{"num_hidden_layers": 14, "hidden_size": 320, "num_attention_heads": 10, "num_key_value_heads": 5, "head_dim": 32, "intermediate_size": 1280, "vocab_size": 8234, "hidden_act": "swiglu", "norm": "rmsnorm", "norm_place": "pre", "norm_eps": 1e-05, "positions": "rope", "rope_theta": 10000.0, "rope_fraction": 1.0, "qk_norm": false, "attn_scale": 0.177, "bias": "qkv", "tie_word_embeddings": true, "parallel_block": false, "init": "normal", "init_std_qkv": 0.0232, "init_std_o": 0.0232, "init_std_up": 0.0232, "init_std_down": 0.0, "optimizer": "muon_variant", "learning_rate": 0.0111, "beta1": 0.95, "weight_decay": 0.019, "lr_head": 0.0074, "max_grad_norm": 2.0, "warmup_steps": 200, "schedule": "wsd", "decay_fraction": 0.589, "decay_shape": "linear", "final_lr_fraction": 0.0, "batch_tokens": 131072, "max_seq_len": 256, "doc_mask": true, "train_tokens": 875200000, "max_steps": 6678, "dataset": "wikipedia_en"}
MLP neurons of a small language model. Each row is named by its layer, matrix (down: output weights) and neuron, and shows model dimensions 0-255. Each number is 128 + 32 x the weight over its row's rms, rounded and kept within 0 to 255. Numbers have three digits each. A neuron's up and down rows have the sign that makes its largest values positive.
After each neuron's rows, "fires before" lists the tokens most often just after its 100 highest values on Wikipedia text that the model never trained on.

L9.down338:154192156066089133122133146121149160084143115153123127091089159113111162151088128120150126121161170129129122148095113121143069143135109102125119114085149104173146113117128147111107111128178173157160155112110116150116084133073129161149191122116102125202122117096112128092155138122096113149255174117119130103166079097219140107133136094122095090140160112173133101124117102112158106101101163136073097158130157095075226128157139130131079072169129116136113073146169093164111152116116090142085158089093134106152149159147123118129139109061109175152137159098118157182081124085157086108116139128092108128156166139166119126164105108161230102200113066055108084168131180102072168138115173104154101146140095109200107098133083151135154186155099148104146073105092174096140123144161147
fires before: "-", "%", ".", "|"

L9.down1230:141082123100132139168167111177177133117132116147159133143159152198147039099117106101177113169127120070167123166147167114146086127202136182122143088126141119137110208140108151162110157155070110136088134104069140116086135161117131146090166154175143167065167159150158090128111151083108129127095144218047121160167074153096111114114080167152087077102119078078125158128171152141105127152195112111117123098156144162102175130202124116172128105070148186094135135133100178135134118153118118055096131112095122151153079140089077175147092140088151161157022136111101117089105141149143110127093155150171114120079121123117088112141126216143160131139108150159129145038064159125138117138135124165138126139134158179100127145119075128152087146121109123131104209100124127087160147136127112
fires before: " "

L6.down836:116120098121061138122172143129117152113169147228172141071141133105096072062145122114155059130111109191105227114149151157161179185107138160155117110104091088125112099142175111110101149116181194144070114074159135085133150156175093171168185093151152157110121167120082118171097158147101126115230147146129122116149128156078203190113139109123148136102154085160115123124137060143193099069192156100172164135118087102096102120144124095172129159154159075063118090118151158143127147118126167098141123134183177115151181157147131127132114073089075126154112092090135111141122106126119060152152112166105110162117160114103102121107194175136143090145151165108122117125065164133129164103119132148093099120132170134084151083143165124132077130132135067109133121112151146114140155182125107
fires before: " ", " (", "0", "1"

L2.down1192:152088122131146102092127105139136128099127157128139103155098138108179111164075098134174119162122179092116155139148138087034103157118148100182162145195169114095142082093124137122181132094114112114096113078077101099147118082129100122150174181154159115154110172157093189059153201133126184189255147171109068121162140152134162128183140119103128131172043130114119114109134107095146093171148143171136099060135104168160128108116149163192153114207167148172136151154130120190179163150125167113109172146115149070167128126136081113122117099099166173167177157105104140124079081091106110133109117149118157126131120147087093186133135114139119150153109101101174178131148130115072144155157134146146114174068167127143138100122160104166136196081108165144112173142177072120152103124155135
fires before: "|", "-"

L9.down559:121180160085136132163130103123144068131126137085154093173096191159090134143114129172184121153080101147158134178136162055040099109167139131096138139116144149160147133099068135098103116145188110144124122106140168094093109192172144102120133144145106146117127161064196130104174170084157129134130149143167091163143119152107096131156187147076123162166127165108105166128090142121084133136143129199114125072087134145148161129187157121118092130149148097182094136103212141130151092172164149130137091057122145163063173180148186157176148150168119149116088109161121085106148098146116161103137100097124147162132092143137110186113041128171107126107125124093164144099100118176143127149137109144178087116204189121077080100123137112126107170094080131155120115189078129098121140052197149
fires before: "-", " by", "3", " Succeeded"

L5.down622:147073097116130109096081136146131178083119147147133109157193109122100116151164121110136104187164140125136122183169107144135118147152132140140155101101152157134108134114080070121171145135104152131120148128116160088141100094179137127132133124195173186105201096092135125134106141107125143100055112042097123123103134179125114179155053114161151153147142084089122081171058091191147106104119130127131201171101166077128098134163084151120144103150130113096193070188165136188065171143147155139142100087103096160158147049126116125116095120125143185133157151186110096138166165177116119132131087142122086129108164149132171113067185151104069160190154170136156149140121116106157118107147140180194099119147182134128173124157153116098131124091160125139143064107112079123101146130091170
fires before: ":", ")", "aged"

L5.down901:096062084111098126049088127148158137107139105141170140177073140081156149093122130035123141122081127146138049151124164112176166112131137156147127148164164153128158185151141134128099160168098169070094126137138120126094110120119124093075080098120106136110136103160121173119123158136164161149074129154132159129124120107092131154154184159086140121120167119128152128156081104151146184155139144171093123084129119124083115138130168141133112088129158130215168104149080178116154128133204097100120088159127175101133149145163155076150170148075114168157132128102150193129106106194154202157089139173129126124178129184108119153163166071154094158153065124121152161123153149077171116141080069180190134084094107122140103119174122168132152120182134113217094182088188088102147110141154094
fires before: " ", ","

L9.down1186:132070102103090096129171136165150123154157106174079208134124098156111151146133083208153081159076104120125133152100149140209137144121095121107171171117136130096118100070109139105118114110146099189068155205092042095079142164093116075172094134125094174130189074122076118179110104132121143120180136138139167117097134112186092100112154074134183130162150197172136164108150102123100108106103119115151106161102116113135135127128146154046133097143150089151181156120099118095124088117125081098109104177119137160202088113191151153190085150145090110133160120148088139171095096110177095132193166119099121100087118117175147122109128115134183128139174139064115122187103139153120127159137093132139140151100146135086182096095152103066119128105088166181119164148171150162152137157150122
fires before: "6", "1", "en", "2", "3", "4"

L8.down1214:154074105151200081154179138139158137140094129074193075129142162110113090135126118130088123121111121140107119200122101180128138115109092129117116175146157167061101131088094150116164119073137100182101173096117179148069148152077114164144131091116129113144197053161162071134088093138071131135197111155117148118126132123086101158143064131098125119072132104074100116149140121177148201198103136123119158037140115134086095129160131115091117149118150141183146161114104103133143152177142105062110138055163080175101184125131159081130079120140130107137127127119130122119112114194083184064124145172097110105137116153089134132115118059184153145138130160108192089124136128128064095165189110109159139089095133100112140147105106195164134162122205107131078096148084108104136098132097135
fires before: " of", ".", ",", " for", " and"

L6.down1144:066153101144154118139136138102136156112144179140197065105153181081149099134108167171159098124139081117151169135204118125094168120148111129120109173129122157132105119081137108090160116142107154096143109195132168081100145050116187119111142095129115101166124152161186139172105115114073147180140143155183156115120096154136127084128123182136154114169123083106150112167131104166085075141126107157130154070110167155104148171111116138045075137112110168093135059174087086119087114121142107078120223107101179153124154132101113168088151081132103131128127182171170160158149152117129182104078079111107081122182131129124108111089072110115106129119134100110140175157140186103157137153134103186102099124140139068145156152150131168114118057083147128116096134104169102127179091126157113
fires before: " ", " |"

L9.down42:136182164092143081172159028118141090116115137172200112142155124112119160144089126140163117133160153187156136026157200057089104128137129097145130109144124134097076126158078152130122117166077172118082164136134123149126097123133128129122175196144059126157162124132116080109119155121122128111255089168150132067123109108160130135177127163128140127166092113113165131127153177148122140126103123158129128153127122144173119145078148141136107148173094192203130118105118176114148125068128094093126139136119166135144108133143138106094135111100166097153120153055074147169062107119118113115112076145160118098125106178084203186142125146148117127167102098139091161157141166130069175170179096165134137101137107130130079173148113063097118158152094143183067123124135142113109138128143171
fires before: "-", "|"

L9.down168:139177156103112142099104069139137127094107075087143167068137105121085111174113157129137133115133143112149132124179173126152131114087118111132095152101145110090094152130142148122157080089062128131155153132176069048089147085136094083121157129158145132119140115085101155151151122123139164137153085155191103133148117134095151172134148129118148098121091118172018079115179145165121155146142108122144121153094200148131154134155180078090129177120145154099104137107167121134104114162088124106127150093121184108141157078137181146143158163104134160128166155039142219145059168132038152180096156157137112163130110104119125204126118163142095097143102127158135151152198146096141078118054119167172168113139136100139198171120109154171153092096064084110124141183158140113130147118128130
fires before: "|", " of", "=="

L6.down704:113173125108126136179137165117144128119092091041156154142089135125163099132091122117153142164169087127170107201151155100141108146148123087172107127150151138124114184104197098142141088111157093082167157124156101188125120114107061143114090155086119105137118104170097135180108153146119157175131155161123187057094107117146220120053076141127089143087144133128161157084107135121113109120115129115060183133083137085139126137140105192159110110131106128127145131122146173103097136126114100131115136116026112139123087088123127167151144072069068127100173138131114188079165153168093093174119156152115125146102144113142077117090096083191128147116089101115091089150111082118112090057144107119099082091095067102089037105159151150154156128108133117151115188166155155056151145164049101
fires before: " that", " to", " the", " on"

L6.down476:055158143175147160071110105089129109088082137132144067124156119144096160103099113127112103116082121192138108123110132058094142096131105123136117135137189098106099102145125107119169138136142126116099129089144157060136079190105109147107091111098132081126154167141057171159110134107122168170164117173148133140099105145110114116132181110192085137145131073138108176154160144168130157136119123176119071161110124161214093127149062111140135174126122093084176191109103132125177183137092128082153117095109122108127181147054141113119124138100134094129078154144172121175093101126122085163162152092121094163164144097114145094197116092157087061187136150121186089102177126118153111149159147168116150102052175093149185134123133124144127107100202171157167090097134099146120116122103136
fires before: ",", " |", ".", " and", ")"

L9.down356:140154126139078137169162146125087148096134135075098114137165135120111091093148094138121109151086066145081119133113181101096140143153122121127201162140000088114145088125118167146081149113144139124138132091110114067097178105152143141166105064168160137115127061099109161085171121116218158182230148155103084081140133104121118111124113169142128117103093155173167129045127103100097107159144162105147133093114163112145176104051122103136164091138184129136162131163157151085083165158105086159167155160167117113130130102093073149159101100125152110136116147130130127113086126139093141078140065064098098109101144118158126203117169180139160133101117165167149119153090143139085116112146110125112163144079084154118152091114136062165144084127093087076124134151089135129149172116099120
fires before: " ", "20", "19", "Career", " the", "Early"

L9.down758:169135130156132111108136158073089173127149161144158181131166112055108130059145103061099105171093140158162052164136118134183087182138164129120130139130113150114173120120124086108122141119100166134089102132147141158095097134106111123128134132166194123115121103118159085176069103139113094158182176106171096132177145120109094150136070139127109127061155127116090162126168187104095156175071088159094109150105105214093098113142146137104075167100166106107142175096135166101108164118122134129065159116110203110117084143131097131142114043091181128106115165098091126104103138158112188141077098142140163067099103155130077115104131074105189094160106050156107078141137144103111116120110091148133108084095147125082153141183138182159058144149159109148165095154085108105170147127142122
fires before: " ", " in", " the", " on", ","

L5.down727:157062163112209130154118104139112122137170132078134142179066113087122166148155144107132075169114174156158149104127107122124102168150211117099088090135133118117157093147186170099182120101139176169172111183086144144146024119150106152171185091144163183113142154088160140161165127086130140135115153099100122158122114112093138144100182096129146136176094098114155103112142097095155178120180097178133089117126098104114123128086112104104142203132117126128119140149097102079115118158110163122185094108138141121177168099072150158144231141092128123131103143150131083133181203161122177122099113118168137097080122108135110105168081180095110138129140075146186130108126058145147162166190152120159137134133116155128170089130122187116106101111097146118133080088149152138195091171152139
fires before: " ", "19"

L5.down655:088092088104089179092098109083145084105079138162098078121108158132098127118136095168149123176159118103101143134136187162167131121104101097108151170087175127132130168106111117122107142144171190129128130101143132126110121092156156129135149089053128119118086104092136143193106131127123141160127082122163127137126112108112106090126086118115194128161119148251211094121189129185147114098097122135149132092162094098085180078114129162119141119150175123174131112103097123140082118117097057196115163110102141163128117087109108154124137136153128117164063150138144092109190165202131135170072116130071114105141164161143142162087198158117095065175160147094194116107119133164105168118112100057122127110111107117141124143146107185129139100133169079083183081113110117156100133096107110
fires before: " |", ":", " |\n", " of", "\n", " ("

L2.down566:127148100113182107098108152164149160143154160086123131091123132137110119086121120106152087091170176113128151130151115147106191096151102121109109081193136126100185159162120136083141148077108087128091101086172135131165133168130125093124132081116145086127148090084168153140128114117148079151135108132071090142148168100143082137120110138109106094179107093091137149091125147113196094194147143113103124137196119151158124148108143123074123108067157081158154173155093138151148131157076130173126145160096131115088148167116165141095116079119058204028112128128192088149088157137176178073139146130088095180112118155140117161081101121071115127185157119139157137084161161120145161081097170146180123133144126158157105142130068104089075141144145163082129105169106140138162117138118107
fires before: " |", " |\n", "ai"

L6.down1032:112193131092120077111128156129121153076120090083121141130146143138123100137103125079141124146105068120152069112141191119080141109147128153159098165136153108178121134123137133143104139089172109151096139137139128107144109122125115178105129098091084081130121171154172109118139161131115103116132113095165157099156151171117096116126100118149115146130103157132207124135170134147109135147123182133146102136127113146159163147160169120144176094149080140092135145163137145096154206116148169158149091074066158167109103140156164235133076082130118156077104163144064138120116080160129100126099165110203106153102163149140116141111096113107160181146120157135103123118058068112136184107145122051114201113126121125076094098172138155157172068060115138129185062096092178146162113145101096
fires before: " ", " the", "|"

L6.down1242:131137113120118099073126114187127139128103146058101142127148099134089108135168145105087109136150089142190174141085186087118177144157174122120098162151090150113109117171109112118154136142114182172178131200146153117104090104136097143131131084132113118087142107075128169114117074113110158042039074136101129103189135135127122174132164136101124153127151136111117099133103169165135107087165161130098162043067139102144118160158168091116090159091102086105169133084141105121135148141091188172136149123116118144121133105127149155210155138150157145106146149152099103117105109174120090133158141087067101211101114122189127156107102194181104176070137165159123145165165145147192183163075119149137156086119080204160095118164138134185178166128136133100056129104066162122089128154145161
fires before: ":", "\n", " by"

L10.down1210:117093149111180148151131143131160148119176123104142138154185126185087121133141134145097123165116120144114153126141102169083113138091119148127213074157159158075169114161124087131098155083099159178116134117116055108207094159093117076131144116179079169174109119132161103141173124134128147115081125167130112085085131161114145125180085078128093128077191174177085140095093223119089109114107120110083058139100140147124133046143106132082143108115189107144144152166145107133115104109094122108092165157105114172118170056094138106142129154117099127134114110136034144143172120158139184114184152133160144145107167111156140173094166158115175129135116152125070146078159088134111074136109180118090118155106100158161111132129098204085135131156156058176074161177182025144097062118142119
fires before: "4", "3", "04", "93", "23", "14"

L6.down738:139128120116142136109104119110136138133119180141199114187155050109074100141074148118128067148142135141155165150216149121151087121152121120143153175099187125142092175147144141125123160145103172129140171153143086090129140119144125108064117147086182123167127118105127114113139187129059206177143152194194106138145164159062099104122078145134114128146100121070133141056177148164164155119122157116115136187188172102113170156123157134144121179116104167163123176115178138133111188124152105137140138073133170062166180114117125186105094105066129116180181150052147143159118125135094132122119117149147114135140099077165137179178090142122069150127134102153118160110106187141138135110129106085127110179087135108140084121122136177164169121116068061061109140188108120146135080106106168
fires before: "|", "-"

L8.down385:094144090145172132119155125053107134172075135173204120177141156092185140131140142102123098142094146138109129195127151142133146116132148132118161119096191090133130113185084089087108196114170106133139085142160145116131091177112117157154107111091157107160091130197108124142090131114118124119000116165227079161148109190094132129185143073141119092084104121122087132134199087132085105155101162127116070109162127113097159171146124173111125145113076112158177164096110127144091152113136184080159146094120131162115152129147180095116180099167147135113143078106114199106152122118151156108164128114080145101185140147140102141154125175137128081090152131120130132138136105151111166151096149143098139171119126091170174162193116133180098098057125112103137096085101148161159125149119118
fires before: " (", ",", " is", " was", "."

L2.down85:138096124134120134159128162105135179170129101112112137111063163134144122112126149135138134132126068188090121145088062148069084107169177128131143144083130044146132155114147125099126141125108136143070114087133154112134099132077127068064090096147153176201198117163108148125090176125117097122091127101110134172165174167193106131173093132162078080168113173128150113123153167144139140103127065177090139137134116140125106140096125088080107114103205105160202100100093115083117144102091145087145158135122116137109079172095073187094136152104078175100121119167193113109103197180154106110165132126124082144121113093107062187164071118063126132086115120135131121130161142131132103108180088150094052109142131099194114082180098171113087105178159183186131149166101126093186161156157116
fires before: " |", " GD"

L6.down482:175141077082112134123140148107175148062167171098062103079114144064154171131137171152098067101174095119115145144123107120135098083153082170140118114108103089190161124162135067096157109148113122086120085136167111096086099140111067151103143098093080068166095151168144094138149123179127102125091202154158176107144138068160144162139149157140123086106130162145130125081149105144091099070121122164089125052156140154132068129128200087142116113136118115139181136134128125132117094163155213159185146168059123150123138092110124096108126104169079137106085100116194148090139185100094117160159161159147093170096133088119159099131126103139095124131126128152171136088126086105114154099185136130158165130104113132110100162104119172086154172133121180139162074138165156153160148165110084
fires before: " to", " on", "ing", "ed", " in"

L2.down483:109155189112108113122130146154152141152213149204088124092155122152102149120070095109180150122111144111103131153134191099149114040083142130078146213097126154178133171151129129114110125122123151081167132110165106081191209106116108147169139135178138147107112087143087121131177170126053136221122140108115111132094090092180110108172092167111105189120121126169117115109131113130105188071174212077103148181110111134149168123116132093146126174118133151084137160146097168112166095159168112134114093074131116128123123138131138109129062167141106092137151125166151164143100141164190132157183117087122134169149137173160135131139140179164129135092139112075152125108124130088110128094109079104126185136142123115196081165186119176089169127127116091078130121087079148123152099176167115
fires before: " ", " |", "\\", "{", "le"

L8.down755:120171064198139128082154178138079095136162123149128111090151136072121140177122164097098155163132169152107118129171058161127112191130129138088162145113094167153145119210108075142167173137105108134126087166128098063158099140184117140141157142148178146162100154170174153144121117138041082136145106158076157128150163138196117134132115115111144107128123131155108085109114112124090165172123131155111101113094122097116094129153137186155084131188181081087143194139165171142128156120093087084104099109191148113126167116123116126113127103169042131089189112064102123136152148149094113141130130177169127050109128101151111139119122080117103083150067213105103143051144166159091105146112128151131148144134091137140136138133055103176128125168122147136152089183115151093164033067156149
fires before: " to", " in", " by"

L6.down352:132189058078141182157160150113136135208141135157143103154080142086104113157119157147204162113158084167149204141152103117110106135166132211119123084142123133098171173168145100043097105154046162139177175107155166065151141114121117161127091133089120111166116117077113162113133126136124093142136137151132108147146093118153079098151044106159186088186155137172126112187113129172098153106158166100147116195118170130093116166127159174099123164098141173140094145120159152122053135098169209089130104060133191098137113161080099117146142083153158150132105137144161073142152215125137149128135164118148122183134175124128147135155114149135089137099151189155153190087114105101100138134119125170167153165134129138111148131106130096127134127101207130122134108095137107111175088113129165
fires before: " the", " their", " a", " "

L5.down649:078136144135094110129123091069141115119180097142147131070184203178141088119150162113150155099104169120126035118125099059161175065076128095103188107094113142152192125125159079129167133132148127129110058189119129076188139102146083094174095095138125096176082096075070113159133125171089057177022103150135127167079121165165191163073125137202166146157115089171106106088107104086141128158123108144124153168178170179138138128105097132095153091118097138093163148101133177136144185122156102133095132117160134110170153157115074125158140150093083127126103115146126129127154106091132123193157141123126160091182145146159138104136104105126125132108094100122144111157151157157133175049139110083092132144120185127144108173120107149125104148166118041111151144137113097060133127183131082
fires before: " |", " "

L6.down855:160089194165118150148117196137132194165134141154107171146130154121147146130134152120125111119151159137117109148100074117108131065084146177147115147131160120147094139150200137109189137148113098171105092177101131137055164187116124083163121118139126160164092130163111143122140164077122105134247187163097075116125192163148130083126117185125118142182108152081150070130152152127103098142160131129082115123088156097217150080119171113114098103145197168060122175126117137107145130097167100136163159131162144120087146112139195146131129158107163140132088143081154116100123153088154076109085156113097157112120104122147137132157122199144142098179137120092134142142127094130120155070133173091129120100151103150109105125133177118092139148167176107157194164152080073087179187128136096
fires before: "-", " ", " which", " a"

L2.down1108:138099133174107139117132119083130129160148211133143109132078139061150101110130123144129086180135136088149076129049159086103139143084104076105157086176097147081145182139144154129123138131120122135150167145150137178136091121182125147144133128053203138174109157145098138126130136189078060114028106111085100098152180140114162147163119137140116095138121097137154106125174088149114139101055138154128081125099130099075167182149171103184096120165138102126121079170152160134071131087136092078128185084164119108117080128112155122145176106090114190162116100132170114102125173071178142065174132157129146147149158158111093114157131098188120144137120169125134176120115161186130132138109070145136129135128190139086086093077110136148108111132067144109174114086143098113108091138105117
fires before: ",", " is", " were", " of", " to", " are"

L9.down506:165111084123121103087160098100107080128145098143159134140152141070168156057123122136110159099106056143116103113063183079212155143147092121126109153123143142133166161107106150169180110069084147158109110097136177144123119139131102166091168136142099151134100120098150108164105132123127140140143134173117066165081164148111110149084090084099094119081155086117098117094170173143068157125076091108092124175162126154133151168189178121144185088105154132134129162111068110072154096196127091092116083109189169077141161156120138188081123135148117175168089149197191060123106083147121129160153125092154093117155169164095138105155142123142161133159094087097120100115128156154128148093093077145139098100079111200130103120189120124089116116182138151109134084086100126078154128066073087
fires before: ",", ".", " in", ".\n\n", " and", " for"

L6.down83:093120179198172110144128186101122081120176127088175145064121188153141125130223058151118127125169146093165074127092175120119175140122150095139104125198117070163099136105167130137146091154139128118092102115116080144144112115169129128121132081112121100182107070168128142113101084168123093186146197083209152074165146101170133158116125118119080075133127121140138133148190074133134095119124122157102162137136162116121100125146169134189138059119107124199136143140140087127090133097091117145138125137133119207138085139124139125109094127178155121118114176144102104174072159143077201115158158114138116116112141107184137117113158085125163086162070124147118167114091107081145141196145159116101179119067070182173097123148103142100145141115139129145119066111133147122174075150134090
fires before: " in", " to", " on", " with", " for", " as"

L8.down261:142177123095129087098178134098098107141154116193136138131097148081113127131119172101123144174137175100136184118135134117154107122144141080092199160134135115138147129176144126087089151084115157129131100079150097158171090073176208122073121189123153121103118132109113114143105152179104078135201112135158087180080121113122131139077124136124144100091082110162147105146124105111087123101105210128117124090112136150107176076164085093098133140150177156163145122145173179117109154183117157144165173103143109072155142077086097119108118096141104157067108113083168085117126116073160081209125148162089136137125153170184156159187124092099087150133164157134112132126138171099107121190063112103083129133120106152138131141110107158130131121078077066112147117185114125118107168129152158
fires before: "|"

L9.down610:115148074139126125148164141114034089112126089119191126133164140061168112085103152102135066096134087097146091106157120125158185139144164114043158143093171132095098130151114120127081187113122157059197181084160192128104126207161126135113084126144101106126173108155128151166074095147106181108130085115134150108134111153120088127152102113148142139158079121136152087105160116157113155147165184191110126095162117128142129154074168159153172163106163174161074136150130143118134131116237167124147109091132115131125150131165091150099095147118125153171091167145178114134158089125147158144082128118063112116194153148100122105118147077149086166129121131067118092134157117127087130142116137130125107039091139113093057141081087098118068080147115098085147115103074116151108125102088156
fires before: ",", " in", ".", " of", " and", " ("

L10.down635:134116147152174116111149129157163108127111089144132173092194139108127102145170183137073150162091119137131156085093182103130123125134177151175097132157154157116091135143071198108129132171126092047151123129101098182145096105122086108145136137118116097087121166068113167172110194155129125116112086162144144107117099099103074096125063134087130130165086163213110079118128124068094105133093164141121098119120136128156139149167094112124151071177117157133162159138127146144095092138111160142180117166121129208155119123131151140152062119106131213116170112042117158157148120166152114137074100108101180134066135143155098145127121135161092124123140068121131135178110124144162093157072130104123144134081123102143115208157101143094135156100125147111139082120069176097140160131145076
fires before: "|", " in"

L9.down1214:133119106067122162085095175084047143111138075099101119131142092184139201095130144125197118176119117111136110124133167144127124100122136144159161188124084139140197158188202147130114117103184096075167122106123161058094105152132073143124109150162093121163113106113120125096107092135112126128140101143122110133120070172091139126118149157135105186091150115120125095091136092172081103138129073161131153175086123183137109153177102137172057184141208136106147133088161113121083080071146178174127146142205162124124178138101143101113080200128183141049181141096141138101153154115120120118154139170172100160124120098114124123156138106123182105108151121103144111125151068143146164133099128130104115203164138150138103125098166114133128154142103137141148103179085142062164177098169115
fires before: ";", " "

L9.down1162:176140067142191115146121176119143121150075088173135167051126148194047076139173130116088057078138104115149120104162143109166100128108121162121121145131146078151099109146129130047112169126112117063119079135105096090146134130063158210147176121180121135124176163090161205135092116098124144061147172085131095147127094174124106146142137127078085098104145133135165099151169127209140141136165132118135166135111124136145142134159178091152150115139140169152147123168138079138175115107150178172167079162128145161150088139179152131143102107118102114130139143124169105098123125119140106134132138126107137189166130142162094097099130155074143107135160086113113123146115136171131119126220184177148097084084119090139071088144154133166160118073122129170205077067092150096113091147126120
fires before: "0", "1", "2", "4", "5", "3"

L2.down1146:107150092073069120083166102160138119108143092150155133136119185184127132042172134119174149115134125134112113078117067097138185110137167162162088142115166189083095140138104081144153153135016149069093086187118131102107200156127144152117085128153126142095142165111129158149125144098132065168093083076159104131150115143094128168116139189131123186108139120138131173056126106169127131170115129077103119159135159134146054132147157115176077141070156158059117104146084144100134074071132136122149120175142080117158131147085072132157094180091078128122120165118196147041089103148185123155087119109133141093102098117139143149144156086089131143127126140094112134083101128131112115146032140129104142171159178113190087126118145129140118141141117117133101170155098168054122093105142145
fires before: " ", " of", " the"

L6.down856:104108131095140099168152101137135159137135087162148115121129165077154142137202130168148164126150129108147156113111244086112089235093177104135141139167172127100163136141165106131155141151151126102068175133186072154121132103088108127196136097144158154162126140153118152125133121128182140130203073153150108111067113117074160132094187145156125075112076116185098136086117148106116106172096162157137140162136157189143161110088150142109159107105116208143105159100123168142123079137112128107122143110161171160154077092104126147107114149104120139078132127153144092103087085136094140155135106141188096152103134142074180074186186116146232098123122151105109178127169160113080125164165060143169135163123134119122147187137152151172135171091111088113176143143130085136114077117088143
fires before: "|", "-", " ", "==="

L5.down852:088113140153085081123116101124160155162087123080159136183132138088200173178141173096105142160085095156120104110153105118099097115125098105084082141169130097103143145109089063102109127108114128121109119041124142156079123110094082081146146193150065169118107120143133071122106169125130130190027092193143135119165178190160145164123130133163166101063109096097101136096121167111135135115141158118107098111119138101166111149147118110199111097155154138170103107121075133158196106106197099130100109131106141128115145104151099121211188177132107162171130148151136127124094113069128109114105172115042105150121106167149118101092153120180161151144165097102100178133144141147153163155160068200132146111126130114123146154221101097150112178101156090109111163128152178173048122126137142
fires before: " ", " was", " is", ",", "9", " as"

L8.down194:105090119121126140157102198082159145120149114162219128187104168121092141119175120128176147143102163186087145114101165090078141145142122153143146102072129110174090173068166131112172157139139140143158089117146108052109140152205145123137163096185165096099124138083080128134117161110109132101255169120115186094143116139154162118093109179140126146153122118113167168071140135095144186134098126123143137147086184117116147121138152089156151133170113151113123113166145116111116090137101112083125116122155167122114086139102099147122143162077149132128103100113118123176094080135118116126115088137172128099095129056091100136174139130131158139138104102110177151168150140158160119064131142067123139148136155106157164161135098150108127113087091144149144126117179147158183131096140159
fires before: " ", " —"

L8.down1151:145126144132156119105179136066112131159125129106136130105137137089177165130165112126126115147090143132140066141132146148112141184098126150125167188213136125097124102142081138106067123082115142111060092111149145118069078179110091150139125097030083130083178162170105150134118125116116152069189136121158229096154156109117143075116103094206093114152129084127107136201143072169096070131082178129141174067145101131157093124146153141138200171171111125069102139115144168161076101142118121139137125106146112101090112177131110101106133075118075140124064104134114114141161062109086099136141125110126155105151087094096107152127123046117112123173065128133144121090163183153145140134150126116156154145158112125140108142162120143136147161107092117140089059127127124104097108108104090
fires before: ",", ".", " in", ".\n\n"

L9.down691:089144069035133140149135091166166114098127168150117099137188101109104130168131113070124109157139176147180124145110156082089105160161113118175067125118121104163105166114131135176146126092141104143133125142098124120126163134108118171105113140119171127122155107187116167108086068101094175057109148131131128129177162127169155075120113128171131149130144099102147148103136161124122068147116091145109081116118149144131134178115152096193160115131101122134139115074108142153127149161151148136129157121141148196100140071156135116172092102107076083173072116124094169153105155163125130111128145149090164133161126149128069135132149116188094088172137198102121121126095096172198081111111103118143070106094143171140142148185086153162145106089137101114155162075108160130150129124129104
fires before: " ", ".", "\n"

L6.down314:149076118129102159137139160123116151086088117125141187140132139121206148136181136087171113125121106121115116097136143123101151125150196136127126058117093146114112104115134196143183099136130159147170180104175087187085090143184125170117149138141080163107135115132109161119121158181155138078207160185125075098162115100122116167129173144118153097122108152114131082126141162138093149147124171138135108133127149186148187100071194105155126119105133111133092174094188181088140130119129169089140123174126137096149140066085138102118091082132155143124080169197131084108142140165102148078194118140114178100119132148132154177103099173147144126121128142152170171141155133139140139106118118076078089142071082191134123158136145128156114119162119066161087107139104123181159146154186099
fires before: " ", "\n", " –"

L10.down1049:097134109158041065067154162181090123166137106139155183112092134163131105185158171109121072178130074218130136121087142113092144142129113153157144142101166136118158136188126080073067149067099147171129101098118123148132105136150144148188124137179090131109196091117161148188082102114129170160125095129197176166100089091123104180136144115110073102132137142135139073139097132137132110201143135087118107110109141148125199178160112165116108090131143156101136125121093145111166112073146095107124089133150130166127184093097180159112162101174145135119129110179093108146075112179108109116184160093151113118168141151164159160121124106138141155120133105148140108171154064157088142118101136166133162110144141058093141092107113116082112104112095135222061114116118144133162103140130154
fires before: "2", "1", "0", "3", "u", "4"